{
  "head_dim": 64,
  "intermediate_size": 1536,
  "norm_place": "pre",
  "qk_norm": false,
  "attn_scale": 0.125,
  "init_std_down": 0.0,
  "lr_mult_down": 0.7,
  "max_grad_norm": 2.0,
  "warmup_steps": 200,
  "batch_tokens": [32768, 65536, 131072],
  "max_seq_len": 1024,
  "z_loss": 0.0001
}
MLP neurons of a small language model. Each row is named by its layer, matrix (up: input weights) and neuron, and shows model dimensions 208-303. Each number is 128 + 24 x the weight over its row's rms, rounded and kept within 0 to 255. Numbers have three digits each.
After each neuron's rows, "fires on" lists the tokens most often at its 100 highest values on Wikipedia text that the model never trained on. A number after a token or word is its count.

L3.up534:111127134134138107134090117138151140129139097119164112126099121118168127104136103171169153117082174155154131144133109091108151128136119099173102112104162110124165091157164110100163175159109133111129135153159138114143108110120119130110108159105129122126113136156135099127137135186093109112
fires on: " ab" 24, "ib" 19, " Ab" 12, " also" 10, " known" 9, " Mad" 6

L4.up1524:131128131114117165086121135103123148179134160173145133126135103087169145122145141130134116139117098134161123096045118096136120120121167172122123136111165114106138155104131144141127150099105166075114142128140131131137126133107120129147118113105167157091144143105113152131115144117137148158
fires on: " At" 16, " El" 11, "l" 10, "on" 9, "il" 6, " at" 6

L4.up750:114116133080119127126112092126113114188151123094070152121158125134127116112115152139150150149135141104121108149157119110112151116154106153100145093142160131143184107143148122153112162134155143124135101149183128116084130088141113115122156117131134138165146131113122132142133113103095096156
fires on: "," 98

L3.up402:100081132121118107108169060104110144141138137098120139104146142118105159164123100123139103110105137094144089185147118165162110131164140147134113137090173145120168144117137120138104163113137139121107163132116149093108140159118177144134140123160156165102156118124156043131148166139114136128
fires on: "H" 48, "h" 7, "-h" 4, " ;" 4

L9.up207:149128135162133128141074126118122149127109167097141124102094113137131130098156125112112139133101126098141062173091110111145126133159131127149136087152109138175123082156092159125119106100123120083132137152123139134108104135189138138131128145142125123099123135103107159145151111143100126109
fires on: " D" 12, " B" 12, " l" 9, " President" 6, " d" 6, " president" 5

L9.up809:121142140120142101132138125123110141125171153125061100127098149123163094131174121101147090104138119125100123113114105139137162122147099094126128102099130078127110111162096141138133123125131145122176110117149163111136073122137105116108121133152105116130134117096167126129099118117136133096
fires on: " d" 41, " cl" 7, "at" 5, " c" 4

L3.up1190:135124138134135135119095105137162151124104107118132089143130093157121140071128131140114133160162136120136134137146116125145112123128170141143141105134119125153160151156145139137124116126112067130161092127153087133108123119121131144114101131136133112080098146120114104137131145127129143109
fires on: " not" 17, " Votes" 15, "res" 13, " Title" 8, "il" 7, "|---|---|---|\n" 6

L7.up1123:171168134104079149130147143153148147180140103120137101054139111119156137106161148153135138076164105118100114124150070084101108130107136128090118139151176107149162134098120168150133098143069161124145129129105133130117105154133118140126071144134142128177127105184117174118155106152078148123
fires on: "p" 19, " comp" 12, " st" 11, " St" 10

L4.up1130:132132105126145098160114133098151116139162152154111141132190125159116118094108109094146127087176140157130086087140106121154131117129161136109157131170118129141092113130124156115151099134108158147164102127149136130098110119124157143114127115122148139127116166135117161143106123165115093128
fires on: "6" 44, "." 15, "s" 8, "ime" 6, "orm" 4

L9.up1457:126128137133165073046154124130114146140143138162071162143110134117146141154091118102125151134167125101115139064159130122158131131132115137115135095105104137161138120120122128147140123162146122126095146124149111132116188140110108110095146112085142159151176152075135133111122130141098149161
fires on: "," 46, "." 18, ")," 7, "\"" 6, " during" 6

L7.up736:148129122158123113097158164137125128147160130120121144161118121123153129105103129095129168119170111121182152083159110097121123122137099149124137084117096103117138136156130170106142140109119142115083145128113081159143147097171149089111136091125139106121100128122117152088091131089110097170
fires on: "," 89, "\"," 6, "\"" 5

L7.up703:117145140114136103158158140113138132148158145130111125201163134111162113101107127119130140119142111123130165086127094107120132090110101151082134154132124104119135121141169116156155172151114135129118171118111103169122120112127119147114137163118106096079139104149147154097124142096157158131
fires on: "," 45, " and" 35, ";" 5, ")" 4

L3.up1076:115114121124114127173106116129137132131175141101119100112124142183142157139123115142143161124059143145115121075117155127116104142150095150147138146085091123097143102111141137163120122116134125130172108163171159160132131128102116131184096128102112116116121128129119109152153089136142158109
fires on: "f" 26, "d" 10, "ort" 9, "ol" 8, "alf" 7, "ri" 5

L4.up794:121094108133097119148137123151149110096125158158125124134117121132120160139099109155139120128142094151136128124057121119109127114122164139131097150125169105118082138179126086136140134149122179106133144096110130142130120108154108083118135111170153164102122124124122147128139125094129124179
fires on: "il" 17, "in" 16, "l" 11, "n" 7, "ater" 5, "g" 4

L4.up968:131151132113106120071136140121124102133112114124101111147085166150126157117149149145165108132098105147149122152094121107128072135110134133079110144125108106150123158145070110136117111082136087073087118141164117164136122127162142093139157109127111143094127083182155130140138086167118140176
fires on: "." 32, " pro" 11, "[" 7, "ub" 7, "ro" 6, " " 5

L3.up350:118093175153133141123150134118109108120105140109145165134128154118162100126109109145126121142135148149156137171165160111111127107113127134147116124099111130168114124141140109144118139134129155148156149100157122144146099095074122104141112144115137127089090120123172110145156119202101102084
fires on: "ib" 26, "ir" 19, " ab" 8, "ac" 7, " ac" 5, " Her" 5

L9.up1168:182131158149147106113136122114154157127153137107155155119121163156116106153140127146150162098119100069124141130168142138136159114126129088176149114147108109138134094176110140119089077120145134104130147101098125105083141118123122134099101139155115152119131129136110152134077146174115100112
fires on: " D" 63, " m" 9, " d" 9, " Sh" 5

L3.up613:067170098087149128139135121113099149149134135099136132101137165099186094119138139132121142149112140113119087092159138127083135118128102113107189124082137131137127110145128102134076143151194113104113139138128137161126105121141093073085129147105112115098115107135092167093131129135113115143
fires on: "," 83, " ;" 8

L4.up1120:111092160087144166129105098117122151132135128127072115083123108118151147084081117117151101142127090109143143139057084107157104145115098124105132138127116110146136135124129131107135137125134114103105119147175098164154132132178125112150118132117098129095133119159161133119149117139151129128
fires on: " pro" 32, "-" 18, "." 5, " San" 4

L3.up1380:155141162145129093120133113130166137160143151155129104131123134197105168120158158134157099146116145129105072156098130142125135117150138137123151143128102113103138096086128152099114091137134096106120141085136113145094116107140141137146077136127154104116130141132145097206145145104117147138
fires on: "t" 15, "(s" 15, " int" 12, "T" 6, "ont" 6

L7.up1479:130143159090094139151108149141137094172118118095147098070126111124141137143074136121110134138167123106141148143151109126133093151129127128083145139128113125086106155091127189124116109124104152132098135143122141136142089135142061143135139113165130133137188195117110182120112136085157143137
fires on: " st" 49, "st" 17, "St" 13, " St" 10, "est" 6